config = dict(
    head_dim=128,
    activation='swiglu',
    rope_base=10000.0,
    decay_fraction=0.843,
)
MLP neurons of a small language model. Each row is named by its layer, matrix (down: output weights) and neuron, and shows model dimensions 160-255. Each number is 500 + 40 x the weight over its row's rms, rounded and kept within 0 to 999. Numbers have three digits each. A neuron's up and down rows have the sign that makes its largest values positive.
A block is one neuron, or neurons of one layer that tend to fire together. Before each block is what it responds to, as a language model described it from the Wikipedia text at the highest values.

Responds to: Word-final adjective/possessive suffixes
L4.down193:514505450503517564460489517470475493541517440517493532523543534488522559449455515590577474469491498517529469517523517422527496545441463555526506527538586501493539521434495487465471447565546489478479450468540503541530513521492474490518498484464496474493475500446510510448491534482514464524

Responds to: Table cell separators after numbers
L4.down130:509594546527486507430385536494548494555452533527546504433490522473467552494527495472457581522571447530515530451549498540491487509535564451578457507520494532530506564480453463482488579481494507553542512463532484448483465513510581496407455414523477519410453536503472499556506517540556569425

Responds to: Number-adjacent connectors in statistics
L9.down29:502565422484511491523415463559479571552453512495504466496488474554505502570533455578479492512487528484490497558485504519447516572531506461569497470534513588529512533488493459519545462436460504487499557565475573480514485505597513474484532488480503450553454489493538448478470515495464496596
L9.down239:529532480542475495589483462512515365499488507482451513532478462493557452520511472567530476469410515458466557592492390521506515507448555475522545522526445539508503458465469537500445590543555518565492557512463516544416453554472547580468594519477488534459426483519470487525505509501497486535
L9.down413:484505486434479487530546522411435500477518547533490549486484479499526457568447517733554472551539430463488521500536540556573503486428535537484533527487537538558546511455479482481475506483466527426453441489557531480494456512485464501483506493500566478504467530498493471507587476493544552448
L9.down450:499463458524433490516564536485499507555546467492490480456505540486520527548472498832536503484527531528528437564502468424476421537574466550528577558519474511443458498449515518476479513511482537494523525543513537497473534438537493486525484461466504536468479515445460528491410507478507553562
L9.down579:503515450558490518433529473460492463468447484436454519512566470479501438512578422517577484491551517492520536510513508442449492492504502485469496487467499461454488501537449545558498503474556474483456475483538570514450464499508522527564516537532434484530520449540491475508496511527428505464
L9.down598:537475418501538489493516496492474477471445533528493463566486483486471524496476506389517510428456559547497536560493544605393467525490514480530546586459504441442468509565491533489495526608458483495561433547460495502483560500537471518463482559524475525518527486448463446461508544529492494514
L9.down714:595505471507497417518539481509570473483474488494439488498542505474512437504487489589475572516524481476464501466522481550534489509525534586442493477521462507468541536443410519489454537532527441461533532459406540493449544516541381490521422509502463469540517499561445441455544494513550479526
L9.down752:486474498562492503499477517491512496465513530484527472495515543496398447537425449488573509425517437460473502535453461468501592482453425467497479462497404443475500448458438447519500518454487481483497504455527540471466439482502486518417445548449554440574549487559457454474468520546497416497

Responds to: Historical period or event names
L9.down144:467526558438413503552579457496467487565571438509447551438503503425494511512443505518451507500567517510536462511526433510480467544439462490488518470481499516493454484480478466483546455510423462490462519546527467449570549461488518458552501517489482490508426567438481516502522502465493472559
L9.down186:499477491526543533487492548500506505553543492490492520517490474505499520501540491356488515558534488427496518487552542479503554513566455524476497472522465427512493500490482544544428429535560501527551449454526516462541374471394485591456521503435484482577481432524513448458528517526356579491
L9.down333:539568526491577426483523481531496455550485466520443496545453502466474509532491476383504509509455502446492497470429482543486453542428483483494497543503494435524509505505425535494548552447556523474510470477424488458474501417510515531565557415492528488508488553578449491470536511478487461530
L9.down356:511542518516568508432507472442529499435583522529522545499437521494499444507553503491556507568537534498466464503474538468509520518498453501433468477562515515533434460561525494503503452453528475469435540507495535503455533518551557506582440590447515455482497533553535521559547497534504443570
L9.down362:494477458476494458479474507489526496497546528490392533533477491587505460513517531530454522586509542433506518542488492528532442549542524479526450572507513406442525545521496478474448486524478516473496479493542510503445465496549457495501469510536521493573434441534534444525545517500459419523
L9.down441:468456470491580550441504495523448530506530508553549532524526491476452526480444438317442510439479478476494504547407518477493501469494574397457486491505434470427497487536502464453503489515519528461446454502459488496506546469570453482499537449446462580477503451562491445552522508472539523531
L9.down471:451525497480536442516478561512577532515429478491463545582481501540469460478433474569438458408529484527502550511554544497453589574464506512492505469436496524491476458491466466490495511482502550478435478582483492507487475498510466477453495546460511491550443534503489392430557460411490499416
L9.down667:530465447531490449457466501497516414575473482552440424454526564557516552590564491456490509507428534527521564493508482579485553576473540384492541506474410482557524546541505477483461476460544465524429521467488519512426481510480541531545550523519527505445481482486585516499540508498545477486

Responds to: Start of personal names
L9.down46:542502467576495533542553494478486588533452483472583544486485443530537449434550521633461474568494454520487513490493462547505546449415517495408471488472466440506512478481511557484540517437483479448521485523581506547598503529515459469558510460464499440522503498467500492506445485495375414520
L9.down170:528491532502578466517440528511444518535599524463454513498565471487471519425448370619453441439560519462503509518507553536503564486508461484552499530515465485538545501468492470462445565461475536483473489455493509467472463505501573555510512574585526539480526532523439476513528417451595538545
L9.down231:454467446502456446532549501472525533503444523452483536500524474405509471563525547532503520531525473414566430565527480498473520501495471446496420568550532566472500477468511483498488533479516445496483501488509524518557563474408506500459454516577529455479444517532501469403533449473461490547
L9.down345:505538505468428504475474506455529446450501511475498508434457538495582502512465412470457543586541490502462474533440483588491494505507508517496523513578455506542522499493489570560501500467448499515511474554485530442493579432500508438514521514495579547460464499534438465516436512526447441515
L9.down402:504444504508489465492532497432518565469498502463469510493545481449518514574462472563563509540509510472500474501493477505518473551435587530467537485526508498515587462442520478479525516487487508530461523464530509526502555539482458527470471489506502479510400415492496398504473492552475512508
L9.down551:489509540536447478543498493463496480497503479414538531537529481437544511501477508482460436427551481512453554461561495535519499479443490502579446547566517512503497471535502511557514521572478546481505402536550456503543498519497529532467508455514503473498481495424479463426495564519409522537
L9.down639:463477507532485512521468538524471554452483487459459523545481527452492481408501522815526516601523494532563508531505435461494496427529431500522491502477484522512481527479470522477471545491486449441572444516517503490548541511575456440522517446531436525517452485553446480518530431498475497456
L9.down729:522535492470479470455483484443473493536551495520423493485530431565532523514486481499428504398502530504444475479476545457528494516539499535592419545476464516469516495548536423547469448460483465533429468477495523548543544514510606552492461461456520498481447538521495472461501508462416463536

Responds to: Military conflict names
L10.down12:542502484514495496564529511543453521445527450515505521444449591473525509465579496463461495541466420469503463566515487461477551520546555530496493480594541434534499548475499487506456535575448500509535495471529479537545474470416536519594472555487387538557478462458526531515474504541546479447
L10.down62:485486499499530485550476547493523516481576512415479532455472455517424537473475476551515464463571452541519560492507501561492507555530544480529443447509490459497580490493495579473558479511570565434564536536475485534524509476532549462472436536519456526562484433535541447524459451540505502466
L10.down127:455458513481577478551516501517464542477544503536450480482517468467458506424486536442488507489406503487490482494491503497486551497545516497428447521505525479475527482544553494539533516472467539524510515446566502572518442534497524465471525529487468509463552455450514542512527467477489486545
L10.down158:463467495481469448472496479461458467463454495532489487430518456507465486467476520379409454486501459471457533473393515531467534456465423511515503522569459550475546595488542535442512483475452528478529502483446531538462488550525461532516530455441437593515513460531505510493525498481496547455
L10.down397:404537546463484476523430518481522455543428527498480437519505450451543477504600498522520530505447486467520452498451475443501475455483453540433467467504434456496532525485445558478469475481467607471387489396432520505483508480488494516529466528515511576469474467435526466469440549518447547550
L10.down431:496532501510469492535464579426550507493481523457454470500538530568543415507478479561427442565492495506493510545481532517517532485553559509383497479475496463458545453480529482466572512490543539523460405517493507536509406447521472469502452553467476512502450496468480438537546523498499508422
L10.down504:524382453470486393490473511495558529493396485525556504446515501505578484558510453543557524444542529499466541506466520542502472522546570477500463459465529478447500485507493546496483504478454499474488519463500489563493512494514423538530478573497491547491540514488525436441476468568543483481
L10.down508:550497486488508500422534451529505556550483493486476555493516512487471515548486512481515476547519543450446457458410480498549473541470489460491426456455456458479498467456563575510491484483573571496505525536500455499552546446516565526459553397563523531563486479595460480490539459552506518506

Responds to: Clause openers and list delimiters
L4.down480:517519603553474446555524456466446570492526449520514518544499501435547560456516462716545510576504513506558490544494444523501504481506555537550409481468484426518502446517505504487576477547453424522535466456513447556488564461483487516484501519529489465479460478454565478527539521515489547526